From a checkpoint of a small transformer trained on Wikipedia: no position embeddings, biases.
MLP neurons of a small language model. Each row is named by its layer, matrix (up: input weights; down: output weights) and neuron, and shows model dimensions 96-191. Each number is 128 + 24 x the weight over its row's rms, rounded and kept within 0 to 255. Numbers have three digits each.
After each neuron's rows, "fires on" lists the tokens most often at its 100 highest values on Wikipedia text that the model never trained on.

L10.up442:149155125142153120133095159176100073142134105122183112135129092104126142132096108082116130101077169105130158135111121135133114158104119118139111123160141127125150111141116114108144122127185099114138138102134117117120153124158135106161100142142127146104150107098101123141117102121136081108
L10.down442:119148125171173151184119130152154130075122117138118130085159103130146131092111127148119115151097100144150090112130107108116128132142159142115128155155132057113161136095157135139159128170126158127096133140143130113135097126107114127152149099153091135135106185113145084127143121124107134139
fires on: ",", "-", " |"

L3.up185:134134152163111122134123106112129159111122132141114111124111139104130137150122059130148124157100078115104112123173117123130132150148130125138123141138098152109105135184088097115130130097154126156121121074119161155123127153153142137113146128182144115098177145120115114103210127138133135136
L3.down185:095108102144149130122133107125094095137173140121153167145135140095143133162135120148124125115147136087116121125111158112133166123160094122116120083136130105117145155111098161134123135141128080096138130116126083098086144191127105120119095092158105162119152145127117104104088151094136136097
fires on: " to", " developed", " |", ":", "ights", " on"

L8.up434:160161093115110164141117173123142092110081125156141148141129098083110156140126135077088186143118143146085131149134103148077140101099165185130120089066154103116111163103121143087116116103158142118113131150132121117137169145142141090152122120144128114135174134110143076088137112112148158130
L8.down434:128110060129095082081139143134164111115119143155134120119124150139136105089156134117117131176103098117132169126134106102143133141115139119128119122088176128173103134145129126119095152103124125103087121144130097074129127085078121117111112137156194144112119164146140116175139129131176128132
fires on: ".", " a", " A", " −", "2"

L6.up287:100147129130095168129111142136106131107094113088120123134114143087115109133129087156092110159121107151127097110101086138146130143145116185125138100130099108113216136150116153082125165173120115116150132115121126137156099090137116135161102124122160156147125122114140125141155095133157150154
L6.down287:130100123111134146155141113144182133142130070081125165114032102111146115163113144129163111107141108117151127127107096154114080177103149159155126139126107082132097115147157130115114121084138140114116142115081141128134111144104155135122181136116169194156161132115096123133143120095122110113
fires on: " on", "-", " in", " for", " to", "0"

L6.up86:114160079143123119100094173162136160116117093123111114148122125061118120155137088097124127168129154070112136174116134170122156105122173117120133083115105115125137116135119118117159138178147117150126171144137077120091158102095132121097101136115108144082164153107162109126100124168138132093
L6.down86:126120134142115086138137132066139123159110131115148140117107126128097139132087129162149149116079142135144098110155096144099093113134104095116162147117165120095131151150124127111153136086092107091117126106117137079104102148123100172092162133149119110113142109110131124135109116045126105103
fires on: "1", " second", " ", "0", "3", " first"

L8.up135:141145140153128121119108090143142104129146120088153152115125154149132128133123080092072178151153132155135111063121118103092143127104129179115116154116154129133118099112120162094135117153108109142112106117182112135116152135178109094145135082144158126108178108135104196142117109166076122153
L8.down135:100150121113132127131100141131111120147114127144155141122114141143163157169099144136146111099100151149140154160103132140151130104194154128149159110108088169151120147122107145154107090104146150139130180144101163098097161173105124129134122130125105124100081149185130041102135090149124113130
fires on: " be", " |", "-", " was", " /"

L10.up503:107141109115123112123134082175145111104145157076119133150136131132132139126131076148103148137171110122093108117133136118143122129124156172115131151089124119080122137153151166140159151116135150148153104098094148138144114121089107141150117082123121148116134139107165146101134115157104135115
L10.down503:142133136151121161141126120105133105121059128152100112151115103118160163130129212108136095103147130111131115091075075112142152121168143132162156123124134134163146120109131124105099134126139116086102137153155182122104155174193114139143131103093114132105163110136126145153136146097102139119
fires on: " C", "C", " R", " P"

L9.up62:147118098161112111100107132142150104134100113143135176160150123079156137143092109093136132110095115128148133146146120200109101171099154122130104139124160136175121116113199131101093168111097088104093135102114109115113151135137142164115120132136121207101150134123092127142108130128105145134
L9.down62:106129128123140139159107123122143127113135122121130127106151159140152126124140135126121161117093168141133127116147123098089147129155114137102142133096158126082129124159117111104132132099181107155134108115158152144122108154116144155096072142131101147166100094141129110109103143117124139149
fires on: "l", "'", "n", "t", "v", "i"

L6.up63:148144108118111117103107142124094164102116137145140159108133098110144113120150115142123137158133138131078138100141124175151122144097133104186153122149201087097172139193134105150100113171137143105142131127164106115069124147110128104157127104094096147142134107114187157150157132101126136152
L6.down63:122095143111185105116082123081171135104151098132103149100118125087152084142147107094072115126161151130154114158121093122094149120114140135128138121128136152154152129125102129164124122114143134138124138143147151181118165153149125134157090137142110135097112137109097086076142135121142159090
fires on: ":", "-", ".", "\n", " Website"

L9.up168:134142150129109110150159145150105115148093074055163109180133160150150110115083102117130166149112101150106166141117124152105118160130088124122114135111123120133129140122172132112089123172113123125082113116143144123041115095108075132105144148109124163123159121085161166142137142147107122159
L9.down168:112111130168092104117145109120094148122133117133148123119153090170140125061101137122129135124104100077125138138101126159109077121067118085156118105129124140148127138132081096153100132118147174153125118106125132116129131138153141088087151132151163096150146155128100051135127138115133160144
fires on: "s", "t", "-", "its", "c"

L10.up377:117190170138142111111108144172127116134121075098125137127144117180131133145146106095120180128131109133103139145117122109149136168125116111134124129109137140086111114143143120109123114128152097115133122121117161133131143116132120115150143156131146126106142126072144141103121095110123109112
L10.down377:108114145141144169156156109087131125119134173101119108127114146132151109126168110112094120166107099097167100122147100129144139130091139133119101133129139131170143124113114124101135141137125143107174154144118127146130119135117110126107107104152090119135120158145112086126178158138133132119
fires on: " |", "-", "."

L3.up184:113152160147132114142102101145063162149121078141109147086133146119134117139125064133156129127091143162112149111132130152124115126126118109135169143140111187121132118129137114115123108153129085104113096087137098110134160105177144156119159112146152094117135164141102151120115100163100110122
L3.down184:146176126101122143111159158131135117099124140141132184101084128148103155132131132149132116112083097124133181117129113154131119087134109098120134126136150100138132110114108136117139166131098154130140136101155103140121092160117121123103118125146112190095109140171118148144130055113150083130
fires on: " |", "\n", " on"

L5.up199:126140058152071139138139148125137126102139130104126143137131119078163151119143118086089127096120099088111127025094116132113155133083172121121116113129114125136125122114100160094131200132151094112130164132122109104129122128152110093152110107107122128133153103119121107147097125130144149087
L5.down199:096123131143106147156146115113171107135136155127117142171105075146171119119107123146118125169064078137133135139141114124135113108091154154107147150109122149102154172157131145113115163120104141152093127112152134129112150120145122129138150160117175103146152132132134081143182134103128087122
fires on: "2", "1", "4", "3"

L6.up460:133134139183179130095099127136140142132142099147108145138193139108127080123099124125128127151113140135124135145076112152127119148109102118138136109133119151127100109133129138122105152165134128150079150171158110092082146143160088096110092175107104154114144182160135140112099114123133153122
L6.down460:152133123108147086131082106147111125146131155108137155079162135124112155123137128127132113062176128132142104158149111139153169157119133161160160150148153108117116136118152137111095160118110171109124107129122141140154101115102098145119126140120127152120117107086097123136176099130120134146
fires on: "ly", " that", " who", "ally", " they", " this"

L10.up269:121163139132110106139155113176149139118135152168143148127127134142188118148147123102087162150141126119142086122126097139132131148145135145146081156099164126158147122116123129150134118142127153159108142113122165106070146146172130098142129102148113141133128141145140107139117085179078134115
L10.down269:141144149132145109128084109096167131128169118135112178106138162158093135159135074135143123123136121128148113105143141141160114150118148079144132121121095135117134083115156137132164114139122132203117155115165143138106139120117119136119064118094083149144092153151133114102186081118121115123
fires on: " |", ":", "-"

L6.up222:132133124163070136090106145154125127127165122123140141117142153134111134171134164139080117093175131105115133075144141130131107108146126131126086131139131115114135159100106145116130183117132133142097134133145146118136088138149101076178152126107119082087151127100134129124124106118136124120
L6.down222:150120073123109164145150112126127114116113156154125117148091142126113092126152155127158152108104096082140136144114145110093162154142113141091109137110115126107108109161146133112126180134200120105132143124141125104128160100125192130121113092158149131127118103148146085125153123124135110109
fires on: "6", "4", "8", "7", "1", "%"

L5.up229:127156118101106133083138125156159135175118102101156157141120145118139145127128083100124168164091156094172136116148146104153118083127099141116160151106112067173119154097154111144161156150156121091109148103153145117117129147146104076144101085133143134120147093140128153163111096172096157105
L5.down229:141108162108099145134148105101118066128130132113128148152137157153103122120162149116124131126119125148158075154169159150178138150154143124122120098130128152117126157123123133116117087139120126127097146136101104121135172123152166166113152167088089143115122126159125076128118119116135122151
fires on: ","

L9.up188:092152118151170105112141130171150153152134134137110132121165127115129107139101155084124124105095144135131128100108141101140116142114135115130142125130134127136108119111107124114076118104099122144098180152109149125150104115163113098092103067147142156103117131094141146059105118169126135139
L9.down188:104125162124152098092106049077105124142130116130127119124116157183153129117175143128133116111120122150161154133171132111119111133152117110154136114180139185170127140139096109136112136130140128129132107127103118194189053120137108118126156121135112115128137114111146124095120131134061156147
fires on: "a", "o", "i", "u", "ra", "e"

L3.up479:143155135154126159121083168122123114133087089111118137108119105115106123186120088156114170175134136131104136147129150140145127145158116113110163128116108077095126166111161073131125114151135107138072178112119078068105181134129144114096185125132139118081174118136125115166139101125121127102
L3.down479:108122105125130154116125148126171145165146118156149111135075100125142098140146127169152116092089115098137107110120121140136141145098108092125110143146109133119159107096154163083128130137172141142152160116126109101155168145156131117102118159119108138090104175155096112134117137157150094075
fires on: " the", ":", " Awards", "s", " |"

L10.up200:093171138152119117105145121137133145111137071083129127115108118131088140142114100160135152120112149095136143092097125088135109154113116142099127168108123130099122113146093124112156151160142125176129142137130122112140153098147118071129127136103130132122111132115162137132158122145149126109
L10.down200:171079074116121151145124109087144120112132121182113125133145116149178129131139164113100074164164132108127142138139090133110124115109124099131138084159134111140132160089131160115158113124062152085113158113174096114110165137152118171116117147175132134123122137180082115144150163140097146124
fires on: " ", "-", "2", " |", " A"

L3.up163:125142133196153148106150109165094134129122115136113164121134176114123117140079105133115190124149127123145131133119130100113104146136130108095149116091115133116112133084091101106148171140153061108085141122120121122147123119171132117108138123118129160130135121123102125116114109149138134149
L3.down163:150151087112094141156118089111119114150119133088121112124080175127152115132112150134117090143148096128114146108185137127138166141077131134117092110143076077117148128127130169096163161120100105143115106142088172132134128096132114125112144122103103107208138138127155146115123135094174149131
fires on: " F", "f", " to", "ist"

L8.up145:121145127096072101136108109151141156121137112170110179128133127167160192156097155120129178135133094139116146134150115109118120108092097145135124114118185123143156136129155153138121131154127117136121117163120141155109145174155105152120098156164164167117083093119138147128124097153100119152
L8.down145:116137107138182142128123185120161144131110114107127154094169138176099147134125140154163134117089137152112152134118116137085125078149116123143156122120144123105142127124133149130107158106140176156126170111122100125126110106150152122145106108102132141168113126158130125188126127110090113120
fires on: " =", " was", " is", "-", " be", " been"

L3.up313:135115113125132130085135149143155121134152136087134148166152130122119093138124109082121166130118121071184121103141130114151110128117083151119160086102113127112098138127143114106162130142150134131091141163156123104084104125149095111118126129102128154100171111121111143120115109122128194154
L3.down313:173092116143107158118133119124123129133118138105133095152114169100175134154115145096128122086108125113107117100120132123117162142133130117126152084086120130140110146131136156106166116123118120094074099128106153142087132119072160091134130103092131123155158113098139080120130178138124137143
fires on: ",", " and"

L10.up174:141144147141069129125134153117152104122116139126110138176130151142146130124139067108118149153141121142111119154101096110119106156071111131107115159119132115115139140132137107125123142142119178146132093147144158097103104100142114101156153114127123168141116121083181165139105102175095181158
L10.down174:137107120134153154126099138096132148087103089093155114107168142174132094120147115120151111067098128127120132128120107183124165140130111101137132155142123129106111160117113190124113102140114078139181120137155109120154118118144105117107124124128159129165141113157133139106083121065135109174
fires on: " was", " is", " to", " =", " were"

L3.up417:131166172120117117136124128121029141087128123151172162148126118124129147122127106139132136161141089107141111155126110146098155152149166119138107109120099144148135134108094069104157136120154124164124131088142154150134081146137080179159099112143124128114141116119126134109156153142141144157
L3.down417:120135111161143104138108164118128080135127111114103147118133142137137149099133131155131168139126136097183100098153092108094103137095124109109117131152134136170086148132106125123145157082138106139101121120119106098122099166102115173097132117136115137118133174123125121127106075127088117146
fires on: " on", " high", " in", " |", " =", " not"

L10.up424:131150145119084147116086132145148148125120134123120130134126101110100096165142090121068116175113154123144098153121084134157138132149121118125125118170106115120177129105131082078112143138130147129077114120123117100139163138118101154111101128130117136135106119129130099105080095117137132100
L10.down424:107146101152105142150143130129096084150111152142128124108116133129105109092158137102149167100132170099152114082121125136163092157134145072170141095150131138121125176152109129150090125154111111154114072144145117146183120095105132132119112170139158102099135099129143152152136155126125135154
fires on: "0", " |", "g", " of", "f", "1"

L3.up142:126127135085172173111120136130120098121099116146154137106134143109134124153146105153146126145131131121114101110160120157131150159132122100136125096160166116127126144094133182109141130143113084135130143155130176135155122118111164124190131104126102107135124138078097136095121123095131164104
L3.down142:134125099129124163150114109102112129125170137142143110100100145131078107138112144105110117143138118142151097074130101158081172140147108124138147150145162098112128088091128173115152165132116116121136131154127142116159151148117093111133132102105138142178114106070112126116163099127147121098
fires on: " on", " under", " On", "ai", "|", "over"

L10.up438:141153104143112099119134092136095123119161132112144126148121113126153136129125135114153135161158122130135132108090116147143103172132110135138126094160118107143149127084132148132169152146155116148134116125095104143092231178108147111150071113088171156086124100119132143130129114126084130098
L10.down438:176122127098149086164082148097149145147155088089134141162147118124148135165154103111134094089132129143123142135145127109139164147121086119110108134115118187146145152135132153137144150157133148164121136088128147156182077127160140124093071118117111101081128169115138141153127126141121128153
fires on: " |", " R", ",", " D", "-"

L5.up12:121131109142111153096120112150115136126120098112121122118111156131124109117115134093095176137122090119108125162210155099135130116118128166098144152116113096136179164121113080091136153134116103115109148101118096104086121128140145103079092103142156154116127131157123093137124113184116141150
L5.down12:104132174132149147129144137154104165164134111115125116130025152098170130146110147096129125113133127131153109154149153189130081151066132151165126101141135098105105147092160114114120125106134090073105117126124125146106107126125128108104145126114135151142158093181113149127085171102132117137
fires on: "'", " F", " in", " ", " to", " Sh"

L10.up6:118117077106126118124157150158159103128145164139113118104157151088144135197136111141144138143148147100106170113103098132141096147128139100146102115189117098091118107126136111088153095127134094117144157165135129122144138162151118131124074092111132133137117115088109093110132118118143140144
L10.down6:104066168135179104115120087106123133111153136160126141123130150148123095079107152127113183118096171163127141136121106130091123134108113143140108149129138113094114163144139141145161135121103159145155083109113142174141126124088135119126147091109134110125123118119131137099106110143147157116
fires on: "i", "ar", "u", " American", " Arab"

L9.up157:155120073134137164110100118146207133121152119123151152122119147145144152127124131147111137147121154097144169139128085146132105078163133135089155146119119154099134126119085141097123153093133202138120148123109113092121135118150154127118128070132137119122118125145104099150128109128140160132
L9.down157:091125098182122145063122111096105096107104104110126113127149108140127100154125127137112113163091134151117145119151136111156143175143132172145113099108132175141132110126179115088116099123081136124175101096170128118120159141137134154139119144127138089137154095149159145116140147131105126134
fires on: ",", " acc"

L8.up342:154125128146126125130105117109149153090076102109105112119146177132153133164090144147085127174087171140118164122142105147098159123110083152132152140124129123135169124155175115122137132159095162159118161147152137123089117115112102127162121077126140122145123155090142128137132137118107143138
L8.down342:125090163157111161124132090121144109087115121116145130119166139164152142098113134100112097097118145180128099118138105127118111137108122127131172178111146127126172165144103137154128119101128133133164148129160102145115140140141125111134118106133108130167130122122155124119098156135119175087
fires on: " was", " is", " were", " Website", " are", "."

L6.up418:091124141146138130130110128165091132127066113108129121157127115127115084149093146076161123147160118120149111160141139122157146130125082139105126129119145155121117166115152072135137129177163150119096140144118182130111121127120126116082135123151163145121169134056148129132133117178123133132
L6.down418:080096140116145144116120135119160171152086145094117154131111084125117136113074138118088075140147087138147106129093113139118111143108131129143123159109099104153101143120151128094107163126126137130144161147185159162111164104148158123119161125130112158107117120110172135143140128137117102164
fires on: "0", "s", "ced", "art", "f", "1"

L5.up460:147140069125113141100133165117131129147079118147146115134134105109120117141125101127137116130100133080116169131063112126128146136150128101143154109118111155119144097147095110020102119136144117135058116111122109093131148114134123156117089157104133078103125129087127120118097123131164113123
L5.down460:119127127128140081135138094095111128076127194145110127163105106150133123097129119161136079153122138100143124138131099118113127157131138113136169127129130142137100127116125112141135116141125096137120123128215126143128070108142101121118161097151121085135161170081093130164103121154117108144
fires on: "1", "3", "0", "4", "2", "6"

L3.up179:096156097114134148138118156138112073151159140146117153174136159096153148113116128079153127110097151133102131129072102164122089140122133109172110114108110117184124140155134134105070113121112112081101144128123138142087133131095139116166164123142096103097148100139135125143139139091118135127
L3.down179:133141135173146121123144126101114145107110110079092129115124161145136086102136109122131130090180116115161147142155145125128152141161100143141128156156122199112096129161122097127152140152130118074151163150162119098128141124140137126134080117102117101120119070109132112104111163144142132137
fires on: " &", " of", " :", "        "

L6.up233:144128130131128154127072155128116148133097109114127171143111110156142151145139126110115135152142120113105122139152151106147165129140136128095188160102122146184144165136175097124128172163099105154141126109117118121158119129092152123102118140144088131092127112130122120144096135128137144122
L6.down233:121140134145073077122145124114152129094179114129082117118113146154107149101102141135137138135063174160112155131112132109117118129143145145094103115125146108132154106091107147102112133120113130119074136102107169070164151126125100124128083103123116141101141126119193118174194117108139125095
fires on: "1", " second", "th", " first", " third", " fourth"

L10.up496:125110107152120093162072130156185116134121104122131115110146119143126178154099142114143127155089154132117101094120148167071111147121147120116133107121127133090155091171132136102107145168120141085124127109124145139101148121154112098106083119135136150072139106095100145175126117117077148146
L10.down496:142133119121152144147117139112128123116151169133124176133121138155118160104148128139117136133134183126108150143131120117130105135108063093168143113096143173160107118098142119134130125135144136086098164117147112098115139126127148188124107132151120129180097114146126099067140127096143146163
fires on: " en", "E", "'", " Los", "anda", "i"

L5.up354:109154157151140176127111124133137086112132073082109119100106116104123128149158075105171129127146125148169134128162132085098130132122142125126141124111102108148144122107138109112131116115105156116158166132149107092070116104175122094122161116086109154142132121133180147122123111127110151124
L5.down354:111154143161141075109131132106153133133128096116117083138090094098102112136123155116139133112157120114119142122108129142128093116132142116128130060143112163176111108089140164115088125137173101123187150122153117089130149084132140134105146161138136141102081158140129168124116102141121122127
fires on: " at", "\n", " |", " from", " W", "W"

L6.up288:081135135156106131085125172160093151087110096145105100106120127169097106169125113119144106136086103116174117157155129120124125122126141112130112085117141130138142115140102133120170206159122161150162123171126147127157084151081141156125109138182141115084133091110119120101118114165148156093
L6.down288:114157132114156120121080146096153157165106103062111155139077138143085104134148165116118137122107093110139089132102157179121111159107121126143123156103088115144155142196137096126122099082099133134123147126114128117127112130118151171112161083117147145139124131139140114150138126096137139156
fires on: "1", "0", "9", "2", "3", "7"

L10.up187:140156127106109151129156124157101145148109144118172142137178165115128117127131085125112153136130107155129133145125136118118163120117126125114147121163204120109150175144117154088135126120135130132130139142144156152098148118167140126145149123131104183112120102103095144151128105148101160106
L10.down187:158119130136115112139108144124140096118149142105142140135168126171103123120137112131127124160126112135133125123167135173126095147099125144128144112147111132072157077108087140113147114170125102153143125094146161133093126119173090157087121125127148127162101133147139108170094119144159113125
fires on: " has", " he", " had", " was", " do", " is"

L3.up150:121136125184127095145145152118134116131131133119109150115177130094104145204123136124125134142105144120131129142159099139164105096112094089132169127117113105111128119147099133125130134123152114159102118165146128104122111099157164093117117154111118163103146140129131141101161076105167154087
L3.down150:159154105081121127120090150155110121114113118146140116148167101127109139101152163127130109126149129128120140176138118103114139138162157143138105140130128130188096098140131082090138147131135151124117091097140131084104170127107175133099102131133115126098166146124138065113131122130089122149
fires on: " who", " that", " when", ".", "ces"

L5.up228:120170129117113151145113101133130081120079123146114107129132154108112138125090110072152178162106127135148121160112121165106112151155135113171165101087165109121130157122096106096095102109136111110121181114115121123130138090142135101156154082168150116128114128154139131129113114100093141148
L5.down228:159114154102173157135111143127084112116168137108122102103165157146143149102112134139179118102088147136095137127136151137135137116126116141151097111134136112124106129139151123160095116099148155105109118124136103122122159096079129118140153155137098119146101123117162138106150131131147121137
fires on: " of", ".", " Mark"

L5.up323:128150084113117150152111143153107090107110084157105113154132119077145127155091113107133159155132113118113146100104082129093119152108098152143135142101109110129120111113126130088153128116143104112112160094192124124122130105113163134154145137148170108149143120129079147132119124122130146115
L5.down323:139168127100155150145108130115058139145130097103176163123168124167123117157150106138115124112147117114116135106149116125155134155111108130155100132105139100156120099160088109131121096084138138132141102094166111135152166103139104133132124153132122110123124110091113122112076157122119128158
fires on: " of", " United", " Grand", "ie"

L6.up327:086157133163128137088130114117085098126097113210150132154127132139128136118080125110135173157078153134155149146117090107145133115128131129157160133109156120144117144138110122094124128112134185113089147090144090094075163107134151103098129135136138083117131104103095161111126121174111161095
L6.down327:115172096154101162111126115121125114129163123122125109129104128104122171148108096107161056121131158077123130124132141135118163082171092114117143119110134187138079137163152116139127138123101170101123153103112154141134111068122124113119133149089135139148141107131122144127130144111140141152
fires on: " de", " of", " De", ":", "t"

L5.up209:151145163130142151125141111132138111096100113109143142135116170103128129127091110149193124085131116149162137149135136161125167116124102150135141146153099162111119149084140172127137138156155100122096132123168154125095097141145147115140148094142148108106133125082107155120136100169095180109
L5.down209:154135109104133146141130136121114109130130143154101170104130115116096128144126118153079145154074145116100123154105141132082114136098141114139171179118186112154138146116111154146121137153156123157143148149115167125130113122145098094136127068102144145106104116138121164118141141122130093093
fires on: " on", " –", " On", " and", " /"

L6.up476:109129125114128144094159109168130121126131130119121140132098100135128125134118126063123106085118118139138149153136138139094085130097149133132128148102132147189104172104092155109094120136152134081150172100125118108171106150193124109124131090151151154092123112155101107152096124158093113113
L6.down476:097088136099149137143109126093114139125137096124151119119105125138136151125103105143109129152109142121121132135147147125157147125095144153142150109130145141080103135137141139131109159036150152098122088128112153149118070171116116096113093129091110113150128155101118149131145151076147145142
fires on: " in", " sh", "sh", " Sh", " within"

L5.up52:096115096105120142151140113104127102097137121112129134137125115094143119158108105094161109107130144134150152131140092145154165129094115119095107090166089141111155097168152093130094155135101107086113134123139168116132115152146152158137091178114192144143132145133135145169128114115112153149
L5.down52:111108095163121109127134141130132100139138092127140116159143144137155079103115155099169108181095124120109164152151146138165121128144102146143114138113102106147112117147101114087140108182107162138119086131125138139115169146161139114158126140115114137148102123111154151122114138139141174125
fires on: "\n", "1", ",", " and", " of", "ly"

L10.up218:123142112148110121133108138113111138096120126148115149134126168134094135148151125114088113105129152084121102083141110072104150121142080120138121157138168140109150125144116151122078139107132130141088114114122127111113110136118115093125147128138088101126123154083119098093191121053142140080
L10.down218:125131083161129078117141107097117149135138145116126101116107116104107139099122103116123138124154134123122126150117157138101131134110119084131128134072190173093148139117124096175191161144134126076170089143121127123169125153104124126104096130135092157124147132157163115186116158113114098149
fires on: " ", "0", "6", "8", "5", "4"

L6.up167:122173117149101147076140137134120147087139135151147159124138112131164140206116159122107150157179105119126111098140105162107137094111097144156095097117109104075145148130101154131101126151163109175111143134139132124126102129146146082157140104110112095130093154127081093112165095128145169106
L6.down167:100199153084175133113135151151079110147136149094144135113094111121151110155138162102161120080099135114132074113146153116139148089107131127113203120111149107166145093147151144126119130139126121118149122120090097144138150135167139138178152147139117174172137129110132163123082129120083152162
fires on: " |", "0", "4", "8", "6"

L10.up169:134172118114141140086105131150125140116109104113163082134117128133109081123135080058103137126095131142134157106151149123129127077163123143135109178100146093146137162146124130147116159155180120123096174141139122118096130124136100130127160107140170143141117136091117124120126089123085164125
L10.down169:114126154116144123104127099121155139115125100144093168144154151125106082105104096125106140103119127101132145087145157089171112123142118100143133123117124135146121123153172139125157107129105162139146165150123134107119157127123132138138104064139128062129106077141136114122129153144083136122
fires on: ":", " |", " Le", "e", "u"

L5.up321:096145140170096122087086146098121122081146115142152112164115121144126146167147144103138090110163105115147083091136089142112187120121114152140168128130110111146158156124127128110116190167133134147146179159130171120119135129141092115141126117127112099134137153111156137095171105183138173070
L5.down321:118084089070136092141118156109170138107123180123124145135186111154163104121118112135111153106106143125106114160123120099132149114087121147127081123155131131127176164159120125154130113100110117108120148130132102175105134085113134172135148130105120153145128114134126123118117154125137151164
fires on: "2", "6", "7", "5", "1"

L5.up345:097127079102092137124161131160172169134147150104118132143120152113148148142124122098083136112128125086152109116133137079147114113107143137092147107110084129161141173126136123128149142106159130104098150144110126100113124131139127101095107128133158142152157100135125126173123096118152169158
L5.down345:111083160116119101136117110153152094109141155121129102158135125117156098126120170089152103137114155140136134117162127133143105161105129125123097141126152164129138146126121121114107117128121174099149121151132107100149153128141145135114125180101105144157141116159123139104103113161146151124
fires on: ",", " ", " +"

L3.up419:106133124178170123135146149118138120079134114130118092123163187085127083107136144120129167135161069130145115134145154080130152144126066153094099103086124076120136159110128164134159127136121128147156163085152106147089108142092127054140132107128130149131146097132098161136155118142137153115
L3.down419:117125148162136137142123117135107145090074117140160126135126169101147143121125110091160139124112143125121131103112107143127133143147124160120138110151114161181136155137136161133127119142140127110108169127115093071127187090114080120145165171131133109135097097170127132169098150154093142131
fires on: "\n", " by", "===", " |", "=="

L5.up270:148135140139079128100092130113115095140111130159157163151096157115120120099119134087068169126118085144123106104123121098088125130146136158150178126129158126140141145122173120106075158141131139105086101107120110123101147150146126134132113133159126116122137102097125158141128095174074151112
L5.down270:129144132147157132109159116139169108112141141118100145092105111152129110172151111161182110120158136147127123145137127121143111172136145082130089154142129135110119110154084116132135100135113118136194164120113157116132115116124044123122137174081133147129144137148134123137144113090168110113
fires on: ":", " as", " including", " like", "-"

L6.up170:073102086127099142098098108136123179117141154151123129146129075089130125128100122136122100085107118108153173069139105144154126143110111177139128107176145109083139145122091115114131148113169161111157107091122074095162134118122164147143065131117138146126101108107158134116174126120157139106
L6.down170:134114131149141107104147128098121120152131165105131115137127117091131129135135159111175105085148126096115101082115130147098128129102120113126132119121075135128125076106140127141083127118120111113144125108098136105145143125145107166143152182150163167171105180147162130112125099104125110145
fires on: " under", " ar", " dis", " day", " well", " en"

L9.up237:155160135178155149076125155128145079105074117123153149120104108064120169182130093122099102115116151094141160123119104128124146118127138142164132124138131115119136105075096155088137090117149091121100181118094103105136140095131142090147095134117141121133150099111158128129128131111131089127
L9.down237:158118085138080107131106090132138131130157148158136136130120129179127139106118117141086094117173155121112100147150129109128074078097132093133125145104121155096126119112084134165088160131142170147124131145146096144175099142128134125142129094108158102130155112112127085148132101113106135119
fires on: " of", "R", " North", "an", "ington", " in"

L8.up35:147128143134088121131149123119116088090169136117152132105134175143146153176135136117093104116154094125134101096118048131105120111123141120121095109177114114109156109086099158112095166112135111153132126081141136114152122095134116111124117121176124077098199109140159113117155113098134120098
L8.down35:124166165075086121139123125081105133119136173184156153135127166176131161118107098093125168072079135147123139116131131120160130133120147109129109127089174107135125126099099094164143146084140130152118136125168132120114109144127132092111112068154110135141156102130124127145127133097107084138
fires on: "4", "0", "1", "6", "5", "7"